From a checkpoint of a small transformer trained on Wikipedia.
Size: 8 layers, width 704, 8 heads of 64, vocabulary 32768.
Architecture: RMSNorm before each block, rotary positions, no biases in attention or MLP, untied embeddings.
Training: a variant of Adam for these matrices, 1034M tokens, 3945 steps.
MLP neurons of a small language model. Each row is named by its layer, matrix (down: output weights) and neuron, and shows model dimensions 517-612. Each number is 200 + 40 x the weight over its row's rms, rounded and kept within 0 to 999. A neuron's up and down rows have the sign that makes its largest values positive.
A block is one neuron, or neurons of one layer that tend to fire together. After each block is what it responds to, as a language model described it from the Wikipedia text at the highest values.

L2.down1067,224,235,187,149,189,153,271,144,166,257,169,196,176,171,171,229,134,252,166,160,251,287,230,204,207,157,230,273,193,202,207,200,321,223,145,195,238,133,226,265,239,239,239,156,202,186,193,237,272,237,195,176,132,230,178,214,113,229,205,218,156,250,209,154,223,179,168,243,245,128,274,231,243,200,184,232,167,236,235,132,266,228,212,227,196,140,199,219,240,186,201,171,252,236,196,124
Responds to: Dates and leading numbers. Month names starting dates (mostly after on or in, as in born on July 2), plus leading digits of numbers like 2 mm, 4,100, 3.60%.

L4.down272,277,198,211,204,252,221,135,277,229,164,149,188,223,198,255,292,172,216,188,16,199,184,181,160,171,151,167,168,252,236,190,193,205,179,209,192,186,164,227,202,197,207,168,162,184,180,231,221,229,174,171,179,201,287,338,157,200,197,236,177,231,92,210,179,235,217,208,177,237,170,190,194,140,232,196,229,205,265,206,266,156,169,182,216,251,250,217,204,163,217,216,260,176,186,194,180
L4.down500,218,147,194,143,172,241,186,233,244,204,220,170,268,242,216,183,204,187,177,204,234,203,212,176,238,217,278,166,194,248,208,284,175,190,52,213,200,240,276,209,190,124,197,234,259,261,258,223,280,177,256,159,191,230,160,247,232,281,251,165,193,252,81,154,102,203,164,195,209,235,140,219,178,193,175,173,181,203,147,316,200,200,209,131,189,222,236,211,230,105,224,225,223,219,127,227
L4.down669,222,223,210,76,168,248,182,173,211,192,264,313,182,214,246,212,280,179,226,203,202,173,161,183,235,148,189,182,234,211,206,200,277,242,186,201,197,171,134,170,226,165,162,166,236,184,198,175,207,185,213,155,204,234,165,214,189,146,152,152,262,188,184,171,235,183,233,241,161,184,189,251,159,250,123,223,267,175,213,160,227,214,202,128,267,190,239,185,262,158,250,224,213,160,188,198
L4.down1164,213,159,238,150,245,183,171,154,135,217,187,232,157,248,227,188,113,110,339,226,198,141,216,170,187,199,256,213,181,91,179,120,188,185,180,205,181,208,227,187,190,180,227,243,228,168,187,323,189,211,200,157,146,265,120,189,187,264,173,206,235,152,219,178,210,138,191,225,192,205,235,240,133,169,105,214,134,205,200,284,158,241,189,170,198,203,194,182,181,175,268,154,190,304,245,210
Responds to: Early pieces of rare names. Word pieces just after the first letter of uncommon, often Slavic or foreign names and abbreviations in tables and lists (P-č-injski, Pr-z-emysław, B-n); also table separators.

L4.down349,236,159,164,210,202,173,240,180,182,187,160,159,222,239,221,231,241,145,246,144,188,173,228,155,208,200,226,150,214,222,214,269,200,185,274,175,176,150,184,194,178,229,241,217,207,170,169,245,198,221,260,237,229,194,220,200,214,180,171,234,212,182,199,165,223,192,237,176,234,195,224,170,141,249,103,177,213,245,200,218,246,208,220,143,184,204,188,171,169,155,217,183,226,157,206,156
L4.down485,242,161,238,277,169,227,272,178,259,189,158,206,255,173,177,179,106,217,262,187,224,227,193,231,162,157,213,211,218,180,199,193,176,181,167,191,224,207,265,157,262,158,256,166,308,213,167,296,228,222,195,167,205,111,277,189,218,243,161,167,170,270,164,188,229,168,140,283,179,214,168,214,139,180,202,185,205,192,189,227,247,219,187,148,283,144,172,119,244,206,168,255,210,213,233,187
L4.down509,208,212,206,201,215,200,272,146,228,214,215,181,184,184,236,46,149,225,213,232,280,136,225,177,164,225,212,256,201,195,208,189,184,172,168,202,161,249,232,165,249,113,176,217,203,210,208,264,207,299,202,178,252,185,221,196,155,223,197,150,134,236,198,173,172,199,253,169,171,223,211,274,120,198,235,203,212,180,166,241,176,190,181,197,201,119,178,273,201,152,134,209,209,186,156,155
L4.down1162,210,176,227,102,312,205,176,248,207,118,216,256,175,163,182,220,173,186,203,104,162,190,150,216,252,195,188,187,189,213,143,188,162,197,136,172,257,226,151,211,221,144,163,182,177,204,216,234,206,212,186,198,230,169,230,164,153,223,261,160,204,212,135,249,188,195,187,157,148,222,192,210,176,230,198,199,250,181,169,205,179,167,145,225,147,184,157,210,167,117,229,257,219,181,174,134
Responds to: Title-to-organization preposition. The preposition, mostly "of" and sometimes "from", "as" or "by", linking a title or institution to its organization, e.g. Director of, University of, Secretary of.

L3.down219,247,138,217,144,238,234,229,193,228,182,220,235,224,188,223,242,189,149,206,88,239,167,213,137,152,195,147,166,174,249,153,227,199,179,221,191,235,208,201,177,209,223,220,184,164,277,244,180,216,233,223,153,181,193,284,263,167,214,230,211,179,201,100,227,137,165,183,205,228,226,153,205,230,155,207,178,176,137,200,188,292,216,94,173,166,230,221,150,210,139,232,139,124,256,267,207
L3.down331,196,209,164,200,194,140,248,173,177,169,213,179,222,252,174,191,221,217,154,158,203,185,206,253,223,220,287,151,197,235,132,183,216,140,162,210,183,251,249,204,190,139,202,222,159,159,160,165,205,206,212,175,216,212,244,123,216,117,107,179,176,263,229,174,250,239,203,222,236,185,214,169,193,191,160,240,200,147,174,326,257,236,196,187,200,181,204,247,166,203,239,251,208,156,163,138
L3.down578,162,172,196,134,190,152,308,172,153,119,168,238,178,235,117,272,187,240,121,192,228,264,210,228,175,199,259,230,153,125,214,221,228,198,182,158,223,175,125,221,179,192,212,229,284,199,204,148,203,249,169,203,216,173,151,246,234,174,238,219,132,234,168,211,161,294,172,206,146,236,119,215,231,230,153,236,277,204,211,214,294,223,154,242,163,194,174,219,160,213,184,281,248,160,212,243
L3.down648,207,195,132,262,265,175,254,213,235,228,196,202,196,230,205,191,179,172,170,164,227,183,240,279,227,228,234,140,144,220,249,186,174,154,158,184,197,154,113,177,210,195,153,171,250,219,186,180,214,230,237,226,270,158,176,205,130,176,216,120,157,209,150,235,200,187,169,132,156,213,231,252,205,199,141,240,287,173,164,149,237,270,255,232,172,210,130,220,220,167,209,223,223,183,208,240
Responds to: Proper-name continuation pieces. Second or later pieces of multi-token proper names, mostly places: inner word pieces (Pukkelpop, Petropavlovsk, Lubuk) or the word after a place (Gulf of, Cape Town, Nevada,).

L2.down986,240,243,235,236,210,191,269,267,223,203,206,222,195,207,190,90,129,133,183,0,267,182,177,283,206,203,215,221,370,202,171,227,199,159,231,220,250,259,222,225,190,186,180,266,181,252,207,193,247,235,181,214,231,186,292,189,187,258,222,170,208,157,151,181,195,160,241,218,175,195,215,189,258,134,211,254,232,205,201,192,236,211,168,231,163,172,136,151,220,192,153,164,176,167,161,236
Responds to: Foreign proper-name endings. Final or middle word-piece syllables of non-English personal, place and club names, often in lists or tables, e.g. Lah-ri, Kun-io, Alcoy-ano.

L3.down52,199,191,206,224,220,178,160,179,271,209,180,164,160,247,181,291,188,206,284,178,242,287,163,214,174,197,223,234,171,178,185,174,136,234,252,174,244,203,179,210,333,226,165,194,186,246,184,153,197,149,169,150,275,217,217,176,198,205,135,239,221,201,248,111,150,199,212,213,199,208,151,169,201,159,267,245,240,198,265,228,204,183,214,232,158,272,140,168,270,221,190,206,209,189,114,194
L3.down151,204,208,134,230,222,231,151,188,203,175,205,200,169,204,122,124,168,166,240,85,235,197,229,245,171,214,229,232,234,246,259,159,254,175,210,222,236,219,264,209,231,201,211,213,155,243,212,211,222,208,242,190,198,255,239,261,165,221,193,190,169,144,152,205,193,248,202,164,177,180,216,202,207,221,198,212,186,170,232,215,273,239,185,247,186,259,37,173,169,200,107,192,260,156,163,252
L3.down482,223,161,169,172,163,256,213,221,172,243,213,219,209,157,325,165,219,168,131,287,209,196,218,246,179,200,171,209,173,248,196,159,237,193,149,255,232,159,204,232,242,207,151,167,180,200,215,199,227,185,305,250,146,170,76,242,172,146,131,190,172,168,169,213,203,227,172,138,154,174,157,214,245,156,185,189,152,133,186,210,196,244,199,220,160,194,190,178,235,214,169,258,240,161,247,224
L3.down1134,181,169,215,186,225,250,183,237,237,137,211,196,223,206,232,195,180,208,276,122,204,246,254,197,187,179,168,136,136,139,237,296,167,156,236,176,202,150,166,169,188,132,213,266,185,209,248,206,183,221,99,140,188,250,289,215,225,202,147,161,209,207,240,250,233,222,103,227,229,168,193,186,238,188,176,250,202,181,233,177,159,93,256,196,221,188,194,234,170,210,218,179,220,276,175,137
Responds to: Mid-word name fragments. Word-piece tokens in the middle of rare names and words, often after Sp- or capital starts, as in Sp|ons|oring, Sk|ul|me, Mao Z|ed|ong.

L2.down581,271,270,197,236,144,220,198,215,200,193,211,242,149,226,193,177,221,232,191,225,158,177,199,181,126,192,257,220,207,208,129,269,163,129,243,192,231,193,288,261,179,243,219,141,174,241,177,242,217,213,218,235,214,143,205,251,140,246,190,184,237,166,180,177,156,188,121,216,215,210,185,203,200,206,248,205,240,185,260,96,182,150,195,171,272,203,124,184,178,232,174,188,153,213,195,250
Responds to: Sports stats table separators. Separators and numbers inside sports statistics tables and career timelines, such as pipe cells after a zero, year ranges, and commas after full dates.

L4.down145,174,156,183,150,131,178,236,233,183,199,157,212,171,172,311,268,199,130,275,153,205,184,191,198,207,214,181,151,190,242,139,202,227,187,290,234,187,160,193,201,223,122,150,217,133,240,121,189,172,184,166,161,211,204,221,253,206,185,177,173,228,94,269,215,222,242,170,146,183,173,203,177,235,131,158,203,279,181,202,254,181,198,226,186,207,192,231,204,152,245,216,220,196,232,188,196
L4.down256,192,221,251,94,180,163,200,217,137,125,219,235,128,218,249,197,295,154,198,221,177,200,188,181,159,243,190,171,240,191,192,181,227,231,257,233,220,142,173,297,146,207,226,205,268,178,229,199,149,190,135,178,224,222,189,173,187,210,186,184,223,93,151,200,253,209,141,231,165,185,235,188,180,199,165,199,274,228,223,231,225,151,282,161,250,148,169,251,141,233,189,215,272,202,183,173
L4.down628,199,229,153,184,160,216,247,225,204,129,207,163,125,153,222,140,227,262,131,348,187,236,184,164,237,110,165,173,225,154,199,182,126,192,189,189,135,151,167,203,166,209,256,201,257,227,209,183,214,204,146,174,190,165,138,213,190,165,183,193,228,216,208,241,161,189,222,170,200,125,143,143,237,192,271,189,213,212,220,180,235,149,225,162,231,149,204,171,201,234,208,286,197,161,230,239
L4.down1127,135,241,151,195,224,222,265,148,198,184,192,185,208,211,211,189,201,258,200,240,178,150,168,201,260,200,154,211,197,219,158,217,163,254,170,235,137,132,204,258,221,186,108,195,164,216,194,196,179,166,152,235,251,257,169,220,165,205,233,137,231,249,214,225,247,254,282,168,229,161,230,218,130,193,266,205,236,248,189,130,254,199,205,228,189,167,209,123,247,167,207,191,134,178,197,289
Responds to: Table headers and durations. Mostly the pipe separators in wiki table header rows (Pos | Team | Pld | W |), plus time nouns after numbers, such as 65 years, six years, a year later.

L4.down199,254,212,288,250,204,266,193,182,198,43,186,206,169,186,264,178,236,156,223,0,201,167,153,157,203,243,222,223,167,248,190,198,233,236,218,241,171,180,162,243,205,152,187,181,195,209,220,269,180,237,217,127,230,206,325,164,176,240,246,157,202,196,129,151,209,248,210,243,193,169,248,282,201,173,145,224,255,118,217,169,236,207,214,205,156,191,214,227,178,219,245,209,279,199,248,176
L4.down639,186,231,165,218,240,206,236,199,224,104,173,196,196,186,166,190,184,252,155,36,156,170,170,177,184,164,190,230,221,281,192,182,277,151,181,224,222,187,184,279,160,158,128,200,146,158,233,197,163,216,175,221,201,257,318,263,129,185,198,165,265,182,156,202,206,216,195,182,228,175,173,256,159,166,148,224,175,152,186,208,194,253,233,231,188,220,201,205,236,224,150,191,279,170,184,248
L4.down704,244,204,200,224,168,185,199,131,113,283,167,177,192,200,222,222,203,228,157,283,223,160,259,249,196,204,217,211,217,240,201,206,239,194,224,197,234,147,158,166,207,105,161,159,221,196,163,188,180,213,227,238,229,197,175,156,183,214,168,175,217,168,223,187,256,199,267,197,170,253,227,223,225,134,151,275,189,228,254,191,250,148,287,222,210,193,167,180,183,170,215,217,162,155,151,214
L4.down941,122,285,207,213,173,228,224,201,212,139,233,162,214,172,199,133,215,205,218,59,241,154,199,232,159,245,219,236,293,204,188,171,241,182,228,125,225,152,205,185,165,202,257,218,227,254,177,159,195,211,177,246,217,294,344,211,190,198,213,195,219,197,187,167,203,263,177,225,164,268,205,202,205,244,131,189,316,133,185,203,194,185,162,203,224,201,224,257,175,192,180,219,251,241,186,212
Responds to: Given-name word endings. Second or later word pieces completing a person's first name, often in tables or lists of people, such as Il-ija, Sil-via, Iv-ana.

L3.down61,245,178,204,199,242,178,206,191,187,221,192,242,205,225,222,182,173,176,237,86,242,256,214,215,205,216,105,251,132,144,182,197,174,175,195,182,212,205,197,214,227,195,211,169,235,208,207,229,244,143,235,205,258,204,262,196,255,152,162,229,141,204,198,229,218,170,229,152,221,283,130,207,187,151,241,164,233,217,215,248,227,159,223,156,233,145,219,206,157,233,252,294,199,241,148,159
L3.down842,232,235,185,145,275,213,230,202,206,167,160,195,176,300,193,188,218,187,210,274,196,123,196,200,182,223,225,221,156,189,229,160,289,203,187,238,243,211,134,249,237,151,290,185,246,175,233,213,193,258,199,177,251,238,105,147,186,195,135,187,239,274,146,192,198,251,259,154,205,219,238,235,187,232,230,298,218,233,276,169,280,198,276,171,116,185,174,183,206,277,205,296,212,219,144,153
L3.down1048,261,301,108,129,166,216,164,199,283,264,172,236,228,222,188,231,215,197,219,120,215,214,194,190,197,167,157,183,238,234,183,196,204,210,218,266,216,146,153,242,115,202,197,179,208,308,163,217,147,234,185,256,198,234,210,200,186,174,156,227,214,177,173,238,225,210,223,272,212,188,155,181,199,162,196,251,248,168,232,268,183,177,242,197,181,162,246,235,196,222,141,176,152,222,150,216
L3.down1163,168,209,164,194,239,209,226,244,212,158,237,249,255,196,162,223,206,104,304,169,199,137,163,255,162,187,173,189,176,259,241,197,252,220,160,202,229,245,252,268,182,238,161,184,218,240,122,248,235,164,294,202,186,288,191,205,147,149,180,252,196,161,163,231,124,215,165,168,187,252,141,243,233,174,219,191,179,161,213,185,180,249,242,183,223,245,145,158,199,209,240,101,194,212,197,190
Responds to: Mid-word subword pieces. Interior subword fragments inside longer, often foreign proper names or rare words, as in Tim-o, Mits-uk-oshi, Petrop-av-lovsk, Aff-ord-able.

L2.down746,118,171,228,166,221,155,230,153,198,238,180,145,235,243,211,119,195,189,208,98,260,174,210,254,132,160,133,200,239,249,212,157,200,209,183,194,282,227,249,201,203,224,171,216,192,158,189,222,298,257,193,219,188,238,217,184,228,170,195,210,225,136,163,225,177,200,310,221,221,249,260,160,201,172,171,226,244,136,177,235,226,223,149,140,168,194,207,169,220,163,110,232,264,282,171,172
Responds to: Mid-name code fragments. Short fragments inside acronyms, model codes, chemical or math subscripts and currency amounts, such as OJSC, EWS-G1, Volvo B5LH, H₂O, £122,000.

L2.down685,225,188,121,256,236,180,157,167,231,203,177,249,222,202,253,195,154,183,198,272,181,137,269,250,191,159,181,218,242,243,216,187,240,162,160,128,252,279,201,151,220,119,199,155,188,201,101,203,194,136,210,156,190,243,180,120,188,213,174,183,158,137,218,241,202,213,191,162,134,256,219,232,205,172,194,235,198,249,221,205,204,188,166,159,202,145,209,215,231,234,196,195,188,207,184,134
Responds to: Mid-acronym capital letters. Single capital letters or word pieces completing acronyms and proper names, often in tables and credit lists, such as KSL(I), CS(I), HipHop(D)X.

L2.down776,238,180,209,241,202,239,260,191,235,180,225,237,221,182,200,199,259,190,224,170,185,251,166,197,198,193,217,201,178,149,187,211,257,262,196,203,233,166,126,187,172,172,225,270,172,161,227,235,226,180,120,178,76,305,162,145,271,199,210,160,189,132,175,224,178,117,139,147,139,193,247,131,262,165,220,210,173,189,275,202,208,236,139,258,187,202,204,255,198,194,207,246,172,255,213,147
Responds to: Digits after a separator. Number tokens that complete a figure right after a decimal point, hyphen or comma, as in 65.18 in vote tables, 7.13 m, pages 7-16; also month names in dates.

L3.down423,211,246,193,167,228,240,211,165,213,197,206,173,199,235,154,232,245,267,165,47,254,217,217,171,148,163,201,230,209,194,108,234,208,174,209,197,197,136,173,229,153,231,250,221,171,213,190,218,244,258,214,279,215,212,263,148,218,199,167,239,158,212,204,205,165,210,243,232,215,189,233,203,238,224,239,270,151,267,143,167,181,125,255,194,169,186,209,145,182,185,189,260,259,168,230,200
L3.down605,180,181,185,214,195,152,271,208,227,228,94,171,196,285,199,181,237,211,180,93,186,238,199,241,206,226,196,254,199,205,206,214,216,152,203,174,198,201,177,163,174,163,250,152,192,224,208,182,225,214,136,232,214,203,339,176,211,235,196,180,258,197,192,200,158,191,225,130,217,293,263,259,186,176,177,178,207,224,153,175,200,139,271,202,283,171,239,201,237,180,204,209,118,235,219,172
L3.down643,174,162,137,202,210,205,118,255,207,200,169,177,184,203,194,203,246,232,206,219,230,93,177,190,236,177,198,164,164,177,167,86,212,210,189,159,201,207,225,190,188,249,93,184,218,164,173,159,246,223,313,233,158,258,120,168,261,238,137,163,243,196,210,190,189,195,269,219,233,169,251,182,192,218,225,196,215,193,221,232,243,136,145,155,183,195,184,219,202,152,212,203,160,194,186,217
L3.down871,103,204,201,237,259,233,187,187,177,199,204,169,212,141,225,245,244,227,162,235,262,193,188,235,160,207,195,239,201,177,183,240,188,218,164,248,197,187,235,229,227,218,259,252,156,243,174,236,170,221,268,151,195,263,151,229,206,135,202,221,169,177,156,176,147,204,157,199,155,241,271,323,217,293,265,126,144,266,156,168,202,209,210,196,212,230,213,157,210,208,155,226,213,279,285,149
Responds to: Month names in dates. Month names inside written dates, usually after on/in or a day number, e.g. on July 21, in June 1986, 30 August 2012; sometimes mid-word pieces or "of".

L4.down122,184,152,243,200,231,172,132,156,190,199,275,222,225,263,141,201,176,207,223,280,227,193,200,197,167,191,200,240,224,155,148,227,232,190,208,205,227,217,154,217,200,190,195,228,168,157,135,191,215,205,121,125,191,291,158,230,217,270,169,255,180,203,211,220,130,172,210,223,133,165,159,179,220,203,164,170,235,255,177,210,191,210,200,219,217,212,106,205,116,179,126,165,203,264,202,223
L4.down275,170,191,220,157,184,176,169,197,167,237,225,260,193,144,158,210,258,192,155,274,207,177,196,230,186,192,212,185,185,180,197,182,248,227,250,144,245,116,187,194,237,204,287,203,209,171,222,210,266,181,168,148,253,218,200,245,272,220,184,249,152,237,298,166,184,234,227,203,162,214,196,237,161,236,155,219,274,242,211,202,190,222,226,164,249,215,136,175,219,186,177,190,245,178,225,207
L4.down479,226,216,253,213,159,156,201,186,149,245,136,165,189,179,166,210,155,195,209,156,197,206,175,163,185,173,231,201,247,198,172,166,165,146,164,175,202,185,204,171,186,248,174,274,190,136,171,212,180,188,148,179,261,169,268,244,178,208,192,210,211,199,136,184,225,189,229,177,152,184,242,244,185,162,258,199,226,185,227,80,172,182,163,162,204,210,234,213,181,213,181,230,160,176,231,176
L4.down747,210,222,191,191,238,217,204,162,133,157,255,189,220,167,190,242,180,207,217,141,206,207,154,162,140,167,233,207,186,165,168,190,174,176,182,244,268,264,132,228,251,147,210,222,195,234,233,236,238,188,260,114,236,253,309,159,223,278,125,171,176,207,195,211,255,145,191,252,139,212,265,224,216,210,205,170,188,237,250,195,242,243,264,168,167,234,170,180,141,208,221,218,178,239,153,226
Responds to: Decimal fraction digits. Digits right after a decimal point or comma in numbers, e.g. the 5 in $300.5 million, 33.9%, .634 win percentages in tables.

L3.down244,124,167,167,199,180,255,259,190,197,249,202,177,180,142,220,163,207,197,216,94,263,248,256,254,135,262,94,186,185,228,197,212,250,180,193,166,247,205,182,188,166,276,144,160,190,186,246,163,151,181,121,183,175,234,196,178,127,143,217,190,129,137,152,227,181,230,166,178,247,172,235,207,209,218,163,165,246,181,214,144,290,249,113,160,240,225,220,208,198,248,189,157,229,188,118,222
L3.down466,192,244,251,206,177,206,170,169,226,245,216,154,214,211,152,249,146,236,219,153,290,193,177,205,135,228,168,220,199,222,155,204,242,155,168,218,221,243,213,170,218,228,230,245,208,173,190,195,271,191,185,139,162,181,224,163,160,244,200,188,198,177,188,203,190,166,222,245,196,129,286,252,220,153,227,254,245,187,129,129,210,273,182,167,151,167,251,203,197,205,174,182,152,270,292,236
L3.down619,164,256,209,202,182,124,134,226,232,251,211,219,164,230,174,134,211,217,156,297,194,251,228,230,192,116,247,169,221,135,213,219,234,158,291,194,210,181,228,234,156,244,239,213,167,247,224,231,197,225,230,205,241,180,15,225,241,182,249,204,162,154,251,170,201,167,205,247,225,194,157,290,252,299,235,134,257,287,191,260,259,182,169,179,200,207,178,248,168,261,271,138,236,238,197,209
L3.down820,207,198,172,211,161,212,212,226,203,147,201,192,172,211,216,233,214,199,161,161,263,236,142,156,189,196,121,192,238,222,223,219,144,206,192,261,179,125,220,179,243,214,184,256,243,247,250,250,175,223,189,185,175,143,217,247,177,218,201,206,156,186,147,190,232,199,212,237,252,127,133,164,235,188,160,201,231,136,184,193,206,125,119,173,226,207,164,184,173,198,175,166,162,215,201,300
Responds to: Post-zero separators; after-article words. Table separators or punctuation right after a 0 in sports stats tables (0 |, 0;, 0.), plus the word after "a/an" in prose: "a number of", "an American", "a Serbian".

L3.down79,230,215,227,124,191,158,165,193,145,134,226,230,174,199,153,242,231,159,157,138,175,216,242,215,240,184,183,116,174,144,151,219,241,225,155,219,195,168,125,223,227,192,201,294,195,163,136,230,214,182,155,105,203,178,254,147,206,169,178,121,208,184,208,237,223,189,252,171,198,119,228,143,198,189,180,226,146,238,342,196,233,267,145,193,168,255,189,220,168,230,252,192,186,235,180,192
L3.down133,297,253,192,231,215,204,192,233,234,271,299,249,237,161,174,261,174,182,215,305,176,248,149,152,173,161,221,224,216,163,208,216,243,244,286,195,201,133,152,161,227,157,206,157,232,180,181,187,190,179,240,172,200,226,233,212,240,200,232,132,208,303,204,227,157,229,216,241,140,187,195,142,141,195,160,170,209,264,158,231,226,197,240,205,211,153,205,155,172,229,273,232,210,236,171,228
L3.down391,184,228,155,139,207,150,167,175,252,206,237,118,212,192,161,156,179,124,218,265,244,200,139,221,197,201,156,166,236,320,188,252,263,219,182,207,249,211,195,191,247,270,219,225,231,229,171,192,203,218,155,164,179,198,180,237,198,233,142,164,197,138,122,216,209,272,257,225,237,193,191,262,221,196,167,176,244,193,188,140,224,238,165,217,146,235,221,144,211,184,220,204,230,165,215,127
L3.down784,212,215,173,115,213,172,201,250,189,185,204,179,198,180,229,158,261,250,160,272,189,164,186,213,160,207,143,202,176,201,234,260,274,186,204,238,207,160,207,195,220,174,199,136,228,192,195,140,141,186,279,180,167,236,98,245,276,101,177,132,215,155,177,173,256,202,156,251,205,236,225,190,195,195,148,120,250,209,257,167,268,200,218,172,205,147,273,203,221,214,283,207,226,185,127,193
Responds to: Decimal digits and table headers. The digit right after a decimal point in measurements, money and stats (376.8, 4.5 million, 79.2 m), plus column headers in wiki tables (Attendance, Score, Team).

L4.down88,130,200,190,158,194,139,187,224,197,210,219,226,214,128,185,148,216,169,182,135,185,170,193,174,150,232,155,256,177,255,192,157,198,162,217,179,230,178,232,159,149,193,181,151,189,161,188,202,317,150,181,218,195,189,224,233,195,177,205,169,180,225,211,145,178,152,158,154,225,126,188,206,181,173,202,208,159,250,149,163,228,271,243,282,226,173,241,171,267,100,262,217,200,215,211,208
L4.down152,169,204,179,171,220,193,226,205,192,212,193,224,179,133,144,191,179,243,150,173,262,116,201,222,170,186,190,129,203,257,171,216,179,121,214,113,254,181,228,204,155,173,207,118,194,120,237,195,230,232,138,256,243,220,184,227,87,319,237,190,276,202,181,148,161,171,227,183,208,205,160,198,231,179,179,214,232,214,205,188,227,212,175,210,231,229,184,138,188,175,60,214,216,174,181,234
L4.down340,172,222,128,237,143,162,176,214,154,124,110,219,200,247,264,237,208,215,174,116,219,229,196,208,222,166,169,254,237,263,201,201,217,126,200,189,267,200,241,281,183,222,242,145,205,171,231,253,238,157,178,277,173,188,225,178,132,197,206,258,164,155,215,227,146,211,231,135,141,213,141,200,252,241,192,167,230,179,276,235,146,245,202,176,225,204,251,198,147,201,105,151,176,219,174,253
L4.down1190,170,213,238,210,255,209,151,194,190,210,220,186,221,186,216,144,190,197,202,123,191,183,250,264,135,205,228,137,117,128,203,181,215,217,288,212,197,157,175,193,250,156,193,193,182,202,188,244,188,195,299,265,190,158,181,170,164,246,178,156,219,224,145,194,220,194,202,195,263,239,193,179,159,266,192,214,249,225,192,226,182,184,234,195,212,313,117,166,184,142,246,148,213,219,223,236
Responds to: Month names in dates. Month names inside full dates, usually after on, in, or a day number, as in on February 23, 2016, 18 February 1921, In January 2026.

L4.down264,167,178,240,277,204,138,235,237,165,166,158,222,197,242,160,258,174,188,178,0,189,193,236,229,204,223,267,224,205,188,175,172,258,203,256,149,249,211,211,186,176,154,205,218,194,130,137,154,197,247,206,207,145,262,304,191,183,206,245,187,209,143,209,237,168,237,188,175,198,212,215,179,209,142,204,217,225,165,171,211,232,162,170,187,156,167,168,216,171,168,194,295,272,197,173,209
L4.down325,144,224,196,151,245,224,239,207,172,153,237,250,221,195,226,127,205,174,256,44,197,226,261,224,170,252,159,201,131,191,244,211,205,191,156,187,180,205,218,168,224,244,224,181,172,151,165,195,169,186,191,205,202,211,200,189,129,250,176,203,243,241,161,244,160,154,171,209,159,200,260,292,206,242,181,172,208,178,186,184,231,187,113,188,224,169,241,138,239,197,224,248,178,213,200,175
L4.down732,176,167,194,222,200,179,231,227,249,228,233,237,235,248,229,237,206,187,170,128,183,110,166,271,190,187,145,239,200,255,190,215,194,214,202,82,169,183,251,197,264,151,266,197,283,256,141,209,151,235,211,179,225,134,271,229,265,163,209,182,163,239,204,261,241,246,232,196,134,191,200,247,278,230,215,247,233,177,175,256,146,183,216,218,166,136,229,123,164,145,227,239,193,144,279,185
L4.down1057,212,154,231,238,178,158,245,276,255,162,141,147,222,198,193,207,158,250,151,137,218,204,261,244,149,175,206,182,180,184,148,198,271,154,248,237,267,163,138,195,209,234,191,177,230,248,158,227,175,196,139,222,177,229,195,175,197,182,185,198,179,226,189,158,154,209,162,171,207,301,203,255,181,199,126,226,201,265,193,212,205,215,187,143,201,106,149,218,189,237,197,235,224,179,219,188
Responds to: Designation code endings. Final letter, digit or hyphen piece of acronyms, model codes and numbered names, e.g. the 1 in TF1, the 4 in F-4, the 10 in I-10, the EX in PEMEX.

L3.down611,215,203,238,232,243,223,121,160,194,242,225,225,284,172,177,322,188,164,138,168,244,202,176,178,236,265,186,134,242,220,214,225,213,164,208,229,213,242,157,180,192,255,140,171,269,128,169,174,280,210,141,196,189,238,170,191,199,160,174,247,176,109,197,206,247,206,278,219,282,182,163,189,220,168,177,199,200,168,127,257,216,169,157,212,179,163,180,155,203,182,227,98,205,191,209,249
L3.down758,216,190,214,260,198,192,215,256,141,257,162,164,295,212,226,233,149,170,241,219,185,274,201,194,219,198,177,117,89,190,160,212,146,224,161,158,195,170,171,134,173,200,208,236,184,165,166,203,244,186,186,226,196,205,157,229,154,146,167,188,191,156,180,203,108,210,155,152,168,274,232,209,200,197,269,172,188,192,312,134,231,178,241,179,263,245,211,175,158,218,167,149,211,247,187,117
L3.down1117,287,136,127,174,156,241,151,205,135,171,184,219,204,131,205,131,240,186,171,210,186,172,196,161,172,208,214,196,197,213,135,171,249,228,229,213,239,166,167,164,146,227,235,165,244,180,166,221,170,167,218,171,166,193,170,220,238,263,137,186,216,252,142,155,177,251,182,146,238,201,139,200,169,161,237,275,220,186,222,229,197,198,258,173,146,145,261,198,255,212,164,232,168,151,183,192
L3.down1165,124,276,160,195,205,128,200,295,245,197,265,220,222,245,236,202,199,232,224,145,243,183,173,293,171,269,159,149,195,204,175,167,218,155,183,189,222,166,158,184,186,186,198,210,208,141,190,183,205,183,259,153,164,238,234,179,248,218,181,177,199,118,170,186,254,251,179,239,170,256,246,194,190,199,187,132,234,227,218,201,262,224,271,206,162,163,158,217,198,180,165,200,190,271,244,239
Responds to: Table header cell separators. Pipe separators between column headers or cells in wiki tables, e.g. after Goals, Seats, Notes, episodes, plus occasional score dashes.